From a checkpoint of a small transformer trained on Wikipedia.
Architecture: rotary positions, no biases in attention or MLP, untied embeddings.
MLP neurons of a small language model. Each row is named by its layer, matrix (gate and up: input weights) and neuron, and shows model dimensions 224-479. Each number is 500 + 25 x the weight over its row's rms, rounded and kept within 0 to 999. Numbers have three digits each. A neuron's up and down rows have the sign that makes its largest values positive.
After each neuron's rows, "fires on" lists the tokens most often at its 100 highest values on Wikipedia text that the model never trained on.

L8.gate1004:470473530504467544504482513486526521498520494526535509517530463482475495555498546482494488515511479509543526480462472533489515519496523530506506464450512474505509491507455479530505471531496491520511475480512486499506502477548526462546506542533497477492511478491505471518495515464531524474525540538490505434497508496464535513481464490517511496492501511530454474494503544525500492493504519530508509536503507490506485478462491540480476511468512498498479478511522497519518466514478469531488499487481489521495529481486482506510530513481474500459502527546460471472451525485498507476528481552466506461467559474484513524455472480515497503477460509512511453494502516497498440518453506485524454478510485489506455546466518513495494530511469497547509516518531485470513467503518471
L8.up1004:502512460504514497482497492513511505495509460492487475492508531477521512506512441473491456472482515497500479505507538529486511479530531510512523511525504484457457493498473501521504505484539507464454479524491524474486501466465507540532519479476483499498495524484529528497494462502463499501505478515529515461497509503528477468493477524504520510479496493460560514480462541481517468463528519540471489470539465503538503491505566532544473532449499486519488459528453552489553505504537529525523511500526489513501464471530505508526449556517547454538450502519485501486516438495463501521491515491481491537463485498487510481470529491527499508488516507548493512547528523480459499472547497506525459519504480484517512530480509545494513498473543508455516503465520526523474531531481470
fires on: " |", " ", ":"

L8.gate1009:476496495558440485530493519509542513444494564516459452524482502473501505508522510503502491514502516516521492524504487526473506495479516478510466521467486540450488541495492497499504504488473448544461503515476485478483481514507540528484456466466536495501490506492484449498510442502494477480477504531484527509492491435497512511528509481524509488458520476508467501482565508477483468530524545522524498559466484543502520482482487493476477523513469530477560502509507492485504514538490526530477492493519488564513475492510489496530493514498485515485540497430532466478482520542522511514441495490482511494490519494503476497499511517527473468529481493511497481525530467499510494493480499489498491494476495498506425443538492510527491486469536503466476495522480500517487456525515502
L8.up1009:472510491523455503532550525478541487496471506523548500533477507472505496453487512525464492486477505521481493455478494518494509480502513486502503510490519526544481434483482560529482457512503490470487516511480460491473503514496503567539463493486505529510525487489517481470513496533514513480490486470474512474488471491438513514506542530512489518497513517531516502451545508508520498470502496474510458512505495502484474507525499560505510482498484561491508505494494528490517487501502488469538500476473494498495500528496476475519488478524484496530524451477501473495491524499494496495442493493479500506484488537486493515527530527518496479467470508487459580495532520499496508492527500490482494513485537528504515464499521496505491484549485500544493509496517539434479510504500462
fires on: " |\n", " is", "\n", ":\n"

L8.gate424:517475537522549524488502534498514480500483484449486518526498472476510482478502446515451500487500457512477490491471490477508499475493491502557492487481482470485491533536498511467497469482475512486473525489512501474511492519541510475481463519434516477448523504515526523505471478496505488515490521509496506540448464491464491466519502473471466500556481512518470530521465499516525509511481458503511485501499491506488480541505496486505545526543484509510484503523501488549504496470530482512516487526512504539495519463517474499554505498473478522517465507521515451534497544525503511476508526517496497471505513471490474524531477461568521516513528507534483471524528490488489526475507480438472470510492535510505524528449515458517470529494458523488485468456515499518545527539492486
L8.up424:513488482442505508518496487496560460468518493524508521470512488532514505481515433494527549475497485547474494522499463520489527460527544509499464498518518571530504491529472502525512530487468501518493514475471506570506497539521465492548452495503501508503560475505492529521512473495542496469517446505505506544503489529511508483537463491499472522533464507484550470500497510494515543484501452511508444507530510519551475466475496438485516552485522525517494515512499514494502466517504502497520487493517449513518528466509495484528529519535536506502519501509499528519485554474466465487560518504488485489518514474499500491538491497487542534535502484514481485540496500513452497490471524533494465497522475426501532527477500533516539500496506479490483465492515493509482524493456472
fires on: ",", "."

L4.gate582:463520502485561514483509489512511509482530487523523495544453506500493496498468552509499525516483476503487508501542528512532498491511518530544464484538499506508489488491481486466503489494498491552518519458505529497466505562482492508518492462491515465518497516550532486519471517474481485500532512463468508473510496499471523509478517468474546517513479499462451508472450535486443516512500532466508446495473492475524519524529520470509512452472504493513477498480435492486534511484481521527533505530492525472498465489502504557454493511529498477500521494481480567511497490530478490472601460519536499508523522485526523503515466520503503496457476527494545483521498551481502542535485504504481530507489512532484477466477485519525482458497468520532497526495498531481472509496510541
L4.up582:504462439474542540541515512510547489546476459517508459512499461508508488523475492513458474482486507469494488532521524478488517445551515478491499489490486485513531515516477475518511527487542511522515544475540510488478505513509512504478522456506541460487460524467534505506550533505496510465514512532529481473526491441515492484516509468479517509505534529526495522489484502499528502520526535512484447491471456481444515451505491504506481493502499530539524535481491504490466510453506447519468504488469530481460449441473490512517525533492520502470527517494445541495497485525492510500492479472500487476519514491470502502521469528521473506523479516465514485465508480457483510467493511463491491500504491482463537547452525503481484516514513479493471482507498507496506503558487493
fires on: " by", " medal", " |", " By", " at", "."

L4.gate791:494507482505472508493533507492487508489500496470498490505496500494523478470515452535483458510511492511508547482473492535501500521501489510473532520484521525429547494528505454486505509503481505484454496496551532442481453505540489514498515485527478483520477505531502503497527500513476476498529508548523496471480506488479523513515493507490479523464531501483478516526504510509475530521512477486482506511475536546549477496470544455485486484436500524500482493500476485510489466468486502503537467540476506473487496542447482517461508498507472543460514497476514548508467513482498520474481510478542476489493523499489517514533517470455443485488514486515563476508478507477495504474474510531506527521470505520485472557524506452491512506532466498502500467469495495502530478452500462
L4.up791:491505481442466514532526449468499491538509481535520496470496507497510522503443454526469509502506532525527486516529509465470566491579500512442539521433493512522535493534508496537490518483477541524499516465529522492489505485531502522505550484491488490500534490466534483515530484492487479466492458490481523493538503503477493490551526533469531491464508487517506521499514487547495536453467475509488472500437514521525514519487470471509480462516482560477435477496516471512473488534469519531474462525501517461507478479471491487487496498491468550470544499484561508494491470479493521512500481529502446477517539515509547505516438503550495516483487501497497524498519468502481475489513511498519486528500537494524508496472491510471535500501493534515525491497483487514494481464483546
fires on: "-", ".", "=", ";", " |"

L8.gate1267:520522501493485515485514495474495558512500474505491524525509550529484481534482520493458512532492475490518545476526483500492479459510494487492515458531492478475506539479462499467493498487542546492526485481475485453493502509498511527504495515506513484469466535481497504481465537497499505486529480522478496483533532508513501514504516515495498558461503506480522552527491551512497498512499487499507505459496457489495506518543462504482476511502522546489472507498451526535492497463489489546516470474513487477526489492465510497503493537493509521506510477494505478562486469481476507533469487544491453492505480521497504512535477535490454504496493482508507547511531494501519517518503495473481500534516482531517474506497523515520481514447497497498506510545469490497486533500519489
L8.up1267:503489477512532552519526528502436484484503503504501515478493555507496536526456509510493491489455531505492512491506498501497500533508543521518552503495508524455497469497484471439499534499497489517537516519511515496484537508524503493493546487515489506499528518505508513509486495491499529494551510512474560492506499519498513432489508520552539518512455518520493499505535511500516483488501504492479510496514441518511527556507443537510444479485465478522526514533502542498524501522511465490500502534519505503490483482429536507501560504539452463536473522504486469522525464512482476478542460536496473476474489490545526524480499477460504508485520493533446497513528479559510496470517529492464516512507482485510449499495459475468513535496507510492453510514521517492505518473499542
fires on: "=", " is", " was", " only", " No", " least"

L8.gate1377:501583512475546495478487441476498490488504501451488513460542513521535495464488497497496475525455484481496526520465508499526502491517521535485496557506545532488533535505525463483562509497511527497494491548507474510491527535484512505532503516506455491539515498534517482501520523527531457464471495535527498517507553523529521504531514466509479503554460492503475491480500524491520563480487535504486539488507507522488488496518481435437476539497508495485448477526502485514514513463460516506471505519510494463492505521487482469500498516453480508502460495516506500494479526505477537493516543501485524502522483542477542494525443493489456501542506524494501496507514560500482559507515518548516532520488492509579472541502525425512508476534483499489461508497452485504523541479486426
L8.up1377:516510510505485543472522568516510520517504482499484479536497494479490526518485491526513526509475516462526520465482532476473483517503508512491540490487497503504489515472496475506482515497516511502487506481494468477475499469507468521482516521482500489484549481481570498563474483480545454471513492520494514455458473509521478491493506491533480500519517469499507482493499470516448474476501499536513496515520528518532545501493503494508495424489511513488468512523530486491499485552460473536478492501511489501485552510512554469544496493503495433484518543479531507539468478535484525469528523527530551520494505493448498467485540487506504537489501514510464483535484505492519503486531519489507508497509491500510486525456474533494446503513489510465501480498538520481491536467464478
fires on: ".", "-", ":"

L8.gate160:485522505512524493469495526472505513439516554513448490550499447513536458479476445525520491520464472518489468464491525499484520499476493467480509525478520469499445541484482483490499516492496480535514508507519503495492528460516511503489462503508502506468512508515484496506470475509488464512511471507520477517533488523511510516526453478526472519473490531476496498499488486520553475513467469543467479495543509489483511473464485514489519560531463509518487544525497510502511522487508495486497485481493503507522501470474524515532513499494482486489535466508487517510494496481497502477539525519522522449474530510472519525542531481503545534496513511466490433502519491523467505511481517521507505496470497548489468477477485454513480498488477497466504504459531504487504460525463531
L8.up160:486459472472532453462490469484542512506521483496513507507545514489515485523494493546498461531505468497465493525472486561519525501531507509526490506506504482478482506484478483515493504510516508498467508450540485495511557517538505489507521511445488490484475507512493503514482463506560554481521456561466505523470504513515531507515496499510472511542475536506524500528515491546555509483471438495499506531513534485457501501499493549508487488522457478543462554530512492507493508509501532523458490493485532535435495476533544530498532474458503477467554509500500526492449489466532498500511468545509486467441472487526520481554527543455483509478511492495477523477517521496496510505467507464472571501522495452487486472502526449522518518504500486494480523469496496516493482532480494
fires on: ",", ")"

L8.gate586:462508491530524512516512508528477515458501516536490519498497477475507500495517503491469520522493452453539493455529498521530483484504512503513507484540510503519462532478474561441506499522505497519521466507528488511491510506501448516504495519508526485498504470503464510504485536567508548455496487505505519494509506486535436485510504510477443518453466480493475508483497554524506498507500528475499487500492500529480512527507475494547498475486502521509560486536491526484494505479487535515453512532491502407494458492504495449495525510495515496515469500516509459495517503491529526499495551541458503447476493492509462522527466496493472473484497479544510501496479505522457520545446494512460493506502475510491509479513541503501481525459497485462484525501523518493506500524513475
L8.up586:484492505482511523519492510521491528480493497489483492490522462478519515460493502554457519497480510472497458507480511504475517481474545496505487517494484503479530518493513481441524447516512529505542502534483489504503469495489520473508499468521534495540475507515478501500512481516507483476474491521502474495480513452515525514544525511496518498513476491490505491536514463465468475490521509485509472557508507492489499494480530525514509494521504546466514453545476525441486479519469441530485490530484522498492489508493495433441531517512490509563504466553499497530454515476485455510482457519481516522502472519495506515517458543454450525508479487477507497493552526491489467527530516508490505515463507475493522532474516502477495479509507521448510531496501546504508509506515558
fires on: " was", " is", " also"

L4.gate1934:487507505443511491468500506463497490441519473542484498455519451502503536510505520514531472509495477508473479469498471498494475498491498492528520494473554492528495494475477543500524485471533506546467493503481486508483479520500473472483475528490498504516495452491445531462529485488444538541477527517488506500463494484469525500477475478471522504517484525458453484484522500527498482492537498521540510524502485498479491482495462496507465487497525478503521436466533531478542505488455476496505507507473485451509536466457476481540509477529445488480495530508504535437522479461547496528498509505505505512453498520458529511501451468466486507535555533491504480480475532507514501508481503479526473459531528475473502501469500480501492480484530460517554493502523488502505498494506489
L4.up1934:562480493458500507487537491521461473527460529508510469524477503449532494479518502476480490541473461515448512517505498509499476509531479515493502545471550472515493544529489535522490557498517493514488454499514505481494517486483502530524496482478471489500503503537525495532525502486464505488536504496506433493524535524494525497493488496525525496488455521465575494526472499537461521495503519475483508488510505496472538482505481490487470546487483539494484476538487548500521521456532518514532519508539534480502504499464481484486506558492496506536492517529525499508524492517480486463508474504532511446485500490547508460499517533502509466491490467531496455502486528476480511505503543518442453541470472534492467516489510443515473482522480506516518565495503475544507508461471515
fires on: " |", "O"

L8.gate818:458507541495451469486441477501505517484509469506470533489508527525537481535517554495511512491475478506459500467502502513505494554524492491442516438461531527499510500492514497519529511463471497535479531532530479469483530479507501510491501495510500493479500557510485463506454514467453493465532497505513471516506508497534511456455470486485498504502459456490485439487506486564469513519493471537466502486464474549517481508539526494506526540485506444504507498506471548496488509488489513493465487506551447476526495507511479484476502488541511487430540509514500535534515518493517467540444488509506484452507486467546498502521522513507491540522530453482469515537551513493486508471497483510507509512521550482501500495480486529488531487450529442510498463477475476487458505565542531
L8.up818:495494546522529494507438519529512505506498513511543488510535494471486456508549498562542486493501510472475517514468526441552507480498503486534463518531510464525490541483516516491502549447514479428498513508495520506472536494499480506525542496514510533504461555500486506549494517510540479487486523575493493494467519527529522490479462508440491545511472534480448488492503497517473524462492538495474511486479465504506526550488509523471472539506490490469457509535500512512504465461515494461469477456517509460496468530514474498474470537540468552471528523520492494481520554531569487502495485470521485507494487531504476526503472474514513476474532463464522511478510500531516516532442542497517501465495531489467465502479504554502512481513491534485516515468469500466510514471542494
fires on: " ", " |", "0", ",", "Review"

L8.gate863:478447456460488545535494486521501523502512461504543574506530511456500533510508548450512503537524473529489524492511498511496492492503528506494493508467512498512524478512492509519478531478484508467509515502512503458509518508483518484508470513443478491493453494497532520497546510473439484509503481521487514518523521497467519485502496494502524474490490456554492516519497494536486511490507527495488455490477480493548544523476517516493449489503524559490474454506518523522490519507524519447479491469503505474485506483469472525506481513486499487501487469509514528487453517453536537466525461478511506462500477511484499489484524480531499485465504537472484485478515521476477523540487498479536485479505508503483459465471496561532502481545480451531490536534519474496479476530490515
L8.up863:505519481474465513471542491537549504444542460508534463498494523475541523497478487506519510498493521524514560486517500472493458477467476510494521475465470522492460487518511479513489453515500493465484476525534489501444537541524506441516516520506457501526475496484503488468513475513519493443504481483477482495509533483460497504476478515512483485512475434528475510502473510483518459524502472521489493515486462503512484517574514503464458461492490481507524471536530503518495511529505506508502503515494487469459504455546507518486471490492469482538527513524484501511497528502477506417465507476507493525510543486491456501474522514472528548501461473490435519502463502535473519487520476570507504498483488522513446511468476463535538509482506481489490448474503478486508492500490507
fires on: " in", " at", " At", " |", " the", " Men's"

L4.gate1636:517547524502482530471503493492455528519493507520507493482511499489471491473587456491479512499506480545498464503493456486467460538513497501483485533489490460501480478477499485470508484532480521560546512486494541482452513507499501495517448505498494499485500499453494490478497496511534488549452502476463489486560490470506487526499418472491491455498509501481478522505549508571509518471490519515493509505451466508453493484494490538512516533473485492436496490511490493510471492574524546509554516492502510483476437492493546522478489508504476500474506492503478543509493486504499504488534502560509484447451494471519521520531449481512465532477527471472504478541519469524485495470499511492475517519503494536482543492527463480523526491460487465506516506462476470528499503486530531
L4.up1636:492497507512481525508479520550564500502513537508516514486516497473460481489561517536494472489503480493501501489542493496500445559522496484480491485458490462520445468505504478539542490500520520526539499461502504463458523531504525495540495480528529523495497502480513499474475502536472483534530506497500481471480532528495506512457501523491526488515473504497515478494518505465515460476540484477525540479548504483475481474508520498511532521487524507476544469505505527493535520527518511508522538519473511473500458500482521516515538501483533538536518536521457528504542452526530497512515492524471496471479493503483471493484497473515489499491462435519510541535507515488507487527464521514491490507485492514520452476504476459484504485492512500515464495486471473471555492489488515
fires on: " on", " by", " to", " of", " from"

L8.gate798:509544533485530516521494564484504536510482468523493494478501527501533511507505548536485436498475529497496521534468497477490476495494473502525502494489503507502489503529516537459541450468509479483502520524502494501453486507482544516520482487529507535483469507509478475510551522538497487444490507469463481511501474475474498491470484500510481527511521472484501492525521507488477532500476519537517495501515442524490478481484480488466478485527487561497508469512435537528490492495515522523488473502522534514498532477516488512467465480475503536516476493478493515527502527530553549480512484489468486492466509511490540503531476531507462565474459456511481515462502483537503512518494505536467478525493487533452493528467512481488482511551477514489537504471492526534507487486524491
L8.up798:473505436504485547495491479504531482485502560520507543466504516549516484510503449474531544511520456490488527503516495549487547491495502516528522493454478478518499501503478508540506455496476508476520540496511505501514502481506447519510484493474458558508511491509506519499533513517499464490499468509555490454487502514581453510534462516473494518488502523486543475515496515513510536502510553448529532480531450477487480509491545481503445500510496504472483509498528575489515497528466489465532491523514505503502491459470490489502512507561550518500523425493471499489493497505485523493548477550463490493480491499519497481500504510502543520512521515513474516486523487512480481492512513478496516479506508521499473521469481466487489474484486448476497484500451498493505485537478495
fires on: " in", " |", ":", ",", " et", " written"

L8.gate822:482560532509489481448505509490476518470528501490452520463492524491502478502540496543515497474480474497501490503466458502515509488503489497510517484484443500499504506491555500483501493469507500526464494492499496518545500490535458538485497490446517528525485500496488501497551472505499492540501502535483506470508518491543505498503481473470524526524481502516479502459540465485538483509527477509520524501533498513554495527562512497523498513455497491502462512509469535484510529514549551516520484509498473493501470473515484538497471496484443502500473537463524478473499481500538511528520509493473473474513541515449506497506545519545473515525478490499504490500494477540486483507516460453496511415484485531494470520481546512562529512513494490498516493462452502503528535477456476
L8.up822:504490519507512522500499507493532495481480495497493510476479541490482513497543512528475490523491503544503492461497490475501512475522503513501493483525491492534530513531495478487490515504500480508497496488509479519500525448496469508500519530518502504479516522481529486551554475484449470505555496496496510489490542509497469493471498456497480510477479481511523461506486525491501517488523503507502485521509484525539520451537544481498535516474535518527472503522540481519482537497553529543472487483532471447445499487488512541508446498544495488450502505456470493517537520542497482514506478522493502519463568489485488484553463476521472504521475554524494476501528483564540504481484521516521519455499519506496454472469511503510522505508584489511523530445544504535537482470479480
fires on: " to", " in", " of", " at"

L4.gate1923:515483460486498499509487540547532530503499475506455531492498481468526485466514503506491497497477482483527519417442538482502491469484500453522497505539517497509472472500491523487527508462442446571517520498488514468469490513542529526492502522510533518535502539524514510474481472481536497533498528492519496547487503499466497487474516456494509494504511525515521498506521483495488512463526515497505535480500496481479519549462502538488504500523484485477487520509512518516528492536530474567488423495557474459511485496505462470545515513491493496499511485532526533492451479510486513482500498527476502510500476512478490425550519503522504541473473497489530530516479564472468532508524499483490477526518475519470502515506513510534442513478525515496457510493506521513515472503536453
L4.up1923:549484503485424469525539513495515550518500505492474493505499458525503537510500507483479533488472524557489479523501491518504500507474491493494499458547465489466526480494506520513488544503488486540488515478496520503453499521499505527478554483516474538531501447520471521479535529520527481499469485467523524536509485536485492519484480494504486549486459473491498501524485474521543526488482522500519522494511470520467570511471514496535526488457500505511502507461481503539479479500485471522497465459561489489499490515514504504483520489508499520538490492469530505515449530492447461475506484483463450525548478483483489483511467537511484537516496545505515501496506535488496494506479504537473525492465478469480511478526455495548490516526489552520477474470490501508515478547494480
fires on: ")", ".", " United", "History", " Year"

L8.gate1541:463477525505532501515485498498484502468559498546496429495468486509473505518462522502476507510487536516474500526562522503476486490531484502499470462539513479512491492499515510501490538494508475513494522557510458498493508491506526501483464475496478471464500483520483473524532515508446466467499463471501497516439495518491478496511532504521467489540464492502451504507505495522497482538487500491480500455479499527505513510533488530529471496488468481510465512517502513484534468525477481532521505464491504529523497508497518512498511505535551485496474512517508442449520551522485514532492534503473494458507478475525468509493508493511500462523509526475488476499504508502467489501518470535510461456474497508544508523527478489488491507492525557502523502533442465469525496509497511
L8.up1541:524489533485541508495516494540525478493547485466443500504508513497474487525524472499534505492552537529536493488479505461509534500476503526520487478480504455479483508495489497500466524535505504514507484467466522517507502479530515535544533478503511422513476494497500518499459492486544512524473493489542470494450521513504542498533479520541475533537526522570468515504530488531483510473514572501485470499476525501500503591476478526494528500513524511448469497517502527465491501497518498464521487451518504510495485515469536454491473498506503518503518503506483515486515453510521469477471512486501474500499500492541463546526477510515500507489518536476529418508484485502529532499480510473517508520474481497534466498508465488516482522508493534468546478524480521488513514502492489
fires on: " ", " of", " |", " (", "–"

L8.gate1043:475511500505487504506572509518506514478528525504525460472457496511478507469499531501473500518514469512525503480488476507498476516498493499534512553530473512500489508499488522532501466482509479519484498511483480465510485471495472509489449512451484499475547540456502511527507481509569467497493492474465513522478498510489496511503494479515514497490501479535494513513500492531512493484548536522550506495481508480519483509508494497514522500485496521460448483488438452489507503518532478564495471485504513513494515523486495525488503556554501513477548508536467468473476508538505520437489499532491527477509507494481508488542503491491481453518544493499502532518551519552541485469472483517534501518491503502480465494480506453550502504511519504537496496503534490497509521524478510
L8.up1043:497467466497503496502501496529550503537511529520506485517484504491502521508485545509527498518507514508472498493526533512460498468525499460470497483461524467506491500478485514455493536555487512575497442498508523515527472502485502523535460489473469472503493544521495556521560480520554488504456505504531517472470489498459522497487511473484472546474499470493529451521490507462496502521482498479505512536499479492482515507432426491512468498522476519493484513563471493535515506479492486528487504482531499501506529513495495516561459522495546460502523494525507507462537489484526489517522495507493494485520518487445503466491556547484476492483498543486521527498491505528507510530484492501530527505485463519474491467466477482503500484547511503508493487509530510535494517498456497
fires on: " |\n", ":\n\n", ":\n", ".", "|---|---|---|\n"

L8.gate1768:485452505478499530491509485516499511488520475541564533533525476495464463477481547464496488482510530460525502500546521517497488505514491500500541483545514497539473484499513512514505482534521484501490517502502490414531489496476516490491475490498515468503493478505528512486526520510489536515460500510464520484502475492492542502514536523527494499493465477521469467474541521498481476471502509508526489499508496526525559480518539514459554497544458460492478489495471500499512502499485419470486464522473492493454500462459473495502535537539481483490535528492460487471483490543509500489518522487544483477469510490502500508481523510485508495522519507468509539493499523502481525544579540560507533558490469489508466483499538495486504540512444490517534495515499484503444475509497481
L8.up1768:488505524479512481503465498507485549501461512544493498506487545513486483558523507492553490448535540482553508465517497530485500492570538469496480528520534472511498483478543501546506476487502495477465494571477504480568478496530531527482493486507483487502499533489528487515454537470428504518514510486541465485489513502507531503477492483545477490534454492521490487506499507501490493493492531512521465484491453499490515479510512541507541543495493468526497526495509506456462521510517548470467474514472498455481493527516516494484444527490531496491480489495477459483531518500532487494469521496503487484508494478502494524515497487455505507518515488512521503517478512512502482517515550539519485480464505552535430488530506489537550486538508492529530511512533550530478509499461524
fires on: " ", ":", "ph", " (", "–"

L4.gate1609:487547498474467525482518532487503463522548524490523503511503522554490538473506518470496486537530511511505494516500515480508521470518477478474485482480520465503499429527488506514528447491506472498526444539502469522545528501524501496487497529501489550494493498550460479528487500569469475538496498529508465512517512476533513464456485455493496473529487496573478515468465516493506499463478535473479504488513505529544459478467521496531469437516523502475512506523514504528514514543506491477460512532486500499500450493504490537533471524496539515501559501487508495523475514477487555517487499444476446462514534480501530537525555475460504496497478490470516494486480477511528469512495478514522485520566518493524497480520497454503486442537502479509503500478486523507525497456515480
L4.up1609:482507513491489534490491520518541517510510498503462515551525495494490485539551460489485501440490493514510502513518514509490508502516491529489559555434500500513516507497511535459484521534491544526554496463531515521512519522531532530471474466527490475510537489488539478456494515526515487478522483507515504520491509498497521494460477517492482465536484496523491499498510490525476505513517499503498525461513502533549527504523513519488519460495524501523528489426483487546473484510481514492504496500500481492512516457529521505494502466515531527497564496535498507492517548511552466485552510484511435456444533527479505526528498529468485459484521512513495454538513493482539479486451503449507513503523522521492488474472503502475491453493459565487516480470516514476489514530494493
fires on: " in", " of", " between", " around", " across", " to"

L4.gate800:521488513490511569521508513514539477499545539526469504503524528497498454456476525501471488526486494544534527458461486509496475494495499460543487493518466541499560496500469515466491483477494453471478507514463516498490512473520497472532509500508537461528500512511488514513476511518506532494509546515512496526505522514466522481494509475554480504529496496474496486518525540511497536502449495489468493481494470502514505480475478477512477502517534537462510553479548542527533483485516503510575494506472485481513488482501495464478493495469527481511481468466496477506494515507491543505455513516523505507524519496539542532506472541515485536495501478452525467464477525476526486437501535488519504493508530504540439511505532475473498512455508492487506556555525503473510475523466507
L4.up800:488517521506547504515510491561508491513530553478467465513495489472477523511516492477551481526527468485517458537540493494516527544504510484508487536461524492466467463484519502480541501516492508517515437477503486477469519514489507490573500471505466542527491546500510491511496510486510523489498498477511515536485457494482494465548500516536491512475468538511515474519518495514498518499478503559527495514515445500446469511495454506519454519526524497505493504519481534479512506462521524515504478468492529482575417475496491503523452524482518503453543511518513474516512493480468552518465518528474496523502463517552478500536534493497452500476491496527490534487468530506521467493511519484526514503496500482532515520542532546518520520545529511492476491514513529518547497519514503
fires on: " ", "-", " |"

L8.gate1835:527524536509503520501509556492525494446546462482493504482482483455502476468517451556484498498503485508572529500499505495491527512505514526493466475453505463496515507519459485499511425464561494508513461504497492496543508537533490465500481468496487497492498471461471521478488495511467512484486487536453494472507449461507482494498497467495494545520516486492476496482540440515494501484508451504518458497555543536437450488534514517515478500506514496515489487456489444494498498462495511505500524507462527473482497495470504503533469494507551453483545518465508472507473498477467516514504513480535487454472496504554502477534497477498529470500463494523481517524478473527470455456504508554530490493521489487499504502498493448542514526501514489511475476471490544454552494468470490
L8.up1835:502489496536487470507510535501472470544533496447488496547535539474518489502528485502538506468537447559468498523516518534532529477490456533516530511535524525462498520533530474448503505527495546464513559511481510531491498511529523555499504466495537498467543503462496495457510483472477508523487508513489485520503497500518511470501501507511541467533506469497514487473573466472516522479476496483493505495476488471526505506491470489539492478441483522503523486498526504519480533483526500509503504481499463507486518510483490538487466521488461485456516478452491481486492514483505458521489521488514473478500513477505535496510515570503478502540484471530504509478508499561584578537475511490480472480532506527536496507504509512499519508524507478512538475478496522502483471503478501
fires on: " to", " of", " that", " which", " for", " an"

L4.gate429:477521521512537511424521482452486453483532534460541463539496511482496492521562496505492481527507510498469549523489508422469518492543538467548482524510494549521484541499498506513504509523538517509507512540475486480561502501480475514515551516504503486509482527470495516479475480480473488474541542527479442497468494502459512494509480488517508459473517483556464495500536486517507468485497486534548522468523535525533489490503500511495514461442517494508487521481454460490472495519491494495492494507508509528496482482503515493542511455504523477498497520467529501512477496478482517525500483486483497477507500497496496514527492505503494517503500491518449485508438516520504481498511529466528491505441524468513538482498509514461501481463507481488505468503554484499542533491487452
L4.up429:522529491483459472495504512506497474486493493513495532516509466523513469498476505512504427519485463515485475534528489507523473503499516515520506472473494528512492476515458513498524508503523537514498534478468498485479494462483501451504511470462492465528507517509491483516522441506520494539536494497508503511504513511495502471527492486566473520510474495499536464494475541540522511506478400475503450505462504491517483473476494463469511511544510542488472453483549481528526524514504510511487507490506440458518517495506485553531515516503501542524510456533474450524482518512463482512493476506468476499481521478470506496489510494532560533513522485525509528498518544478517452523478468491532513474508513498490479490492546528482528468482448454473514501488478490504470531458504484
fires on: ",", " had", " is", " would", " was", " who"

L8.gate1845:471477456474531499497480536554501475514488504498544529427495466558484502508480519469481562522515468464527492500452512518471495504493506496476486468485541463475490541532478480503528489483526510478481485538439503474551481511538456475507485543522488514481453461472497506546505488533472481539438488514486522521447514522530463458501507506508518485482469488481509496478520507533480518517496504478463499518466525527468497503492486507500469551475553513497485510492493478522486505500511520511531525532484519490539490481535504489514464510496530503511490526484490522497513464476501501487522532490501530480514492486550487485557524502542521525483503516530493499550517537471510513476465461476502507481505500500519510506498543491495527499480458486517492528492468503492499513488510487
L8.up1845:459495499496510508508522500503528469481464501531529533486530496523491546518567464456501484521503528493462477505536496534510471489471486518515511494456487497472516504505516451513484511491478498513470524506482577511516522465558480455539452438492438484510481496497498503534526456522539509468494458506502509510498507527510492518522499461548510505500495490514542513491475495484498501472502504528532487506513515481497510524522488506506529537477483493546478509484529478461532532483538487529558500528443542504528542500498512527503519470490494525464538469508535528497521484477480494480507460529486518528518548478502495484526479495517442473481542494487469511467499494497513497507472460507500539500538535451478512502529533525506519509471509509500530474555423516487530503444471473
fires on: " was", " is", ",", " became", " as", " the"

L8.gate88:499507542556493510482512505496481524497488490483501519498482538489525494521485454509473491571509515518497521522502454496482539510503490477458499485475499485502494457532503498495454480528510515515491531495556502543474491529490482504514418487491501496487476501512487518517515479492480479525488534516522489467499507526506525509473498505521492504475527479500487493502504504507472485510480498537518490504486460499528456536499495503516516474491496499484485486505498506535490530499507487540498524503466505473480461462477519466512520511537507465519492491487488471514457481532555530481498470502528488464545497517529481503531485532512482488529544469495510463520495513523500504505501507528532529446476478477469475503478495454512558508540471537529531474460486470523520512501510486
L8.up88:502516453517540503474486581536510499489528535534490519534494502493483519458486476520461520444543473512515476520464485524487511514493491449494509454497482505539530443505564528475505507487498553519507441509516451488498505511532466493542540546488549489498496494527505463530479478494492525518531504502498518488513505560517500526537474523536555558504492496505507501501541517537477468452520466495494543480537510487481488510501515546483503513493471505502515546518477527503523544504506540518485462485482552495481466473486499522527521540474550562495506552542453468499472493483488493500515482501512518522493532480525554519509483450518486524504528481521502503493528463534510496472498539502499458482455478536534540482506509494485511540498506466507517512457510522496496476497508503
fires on: " in", " of", " given", " by", ",", " took"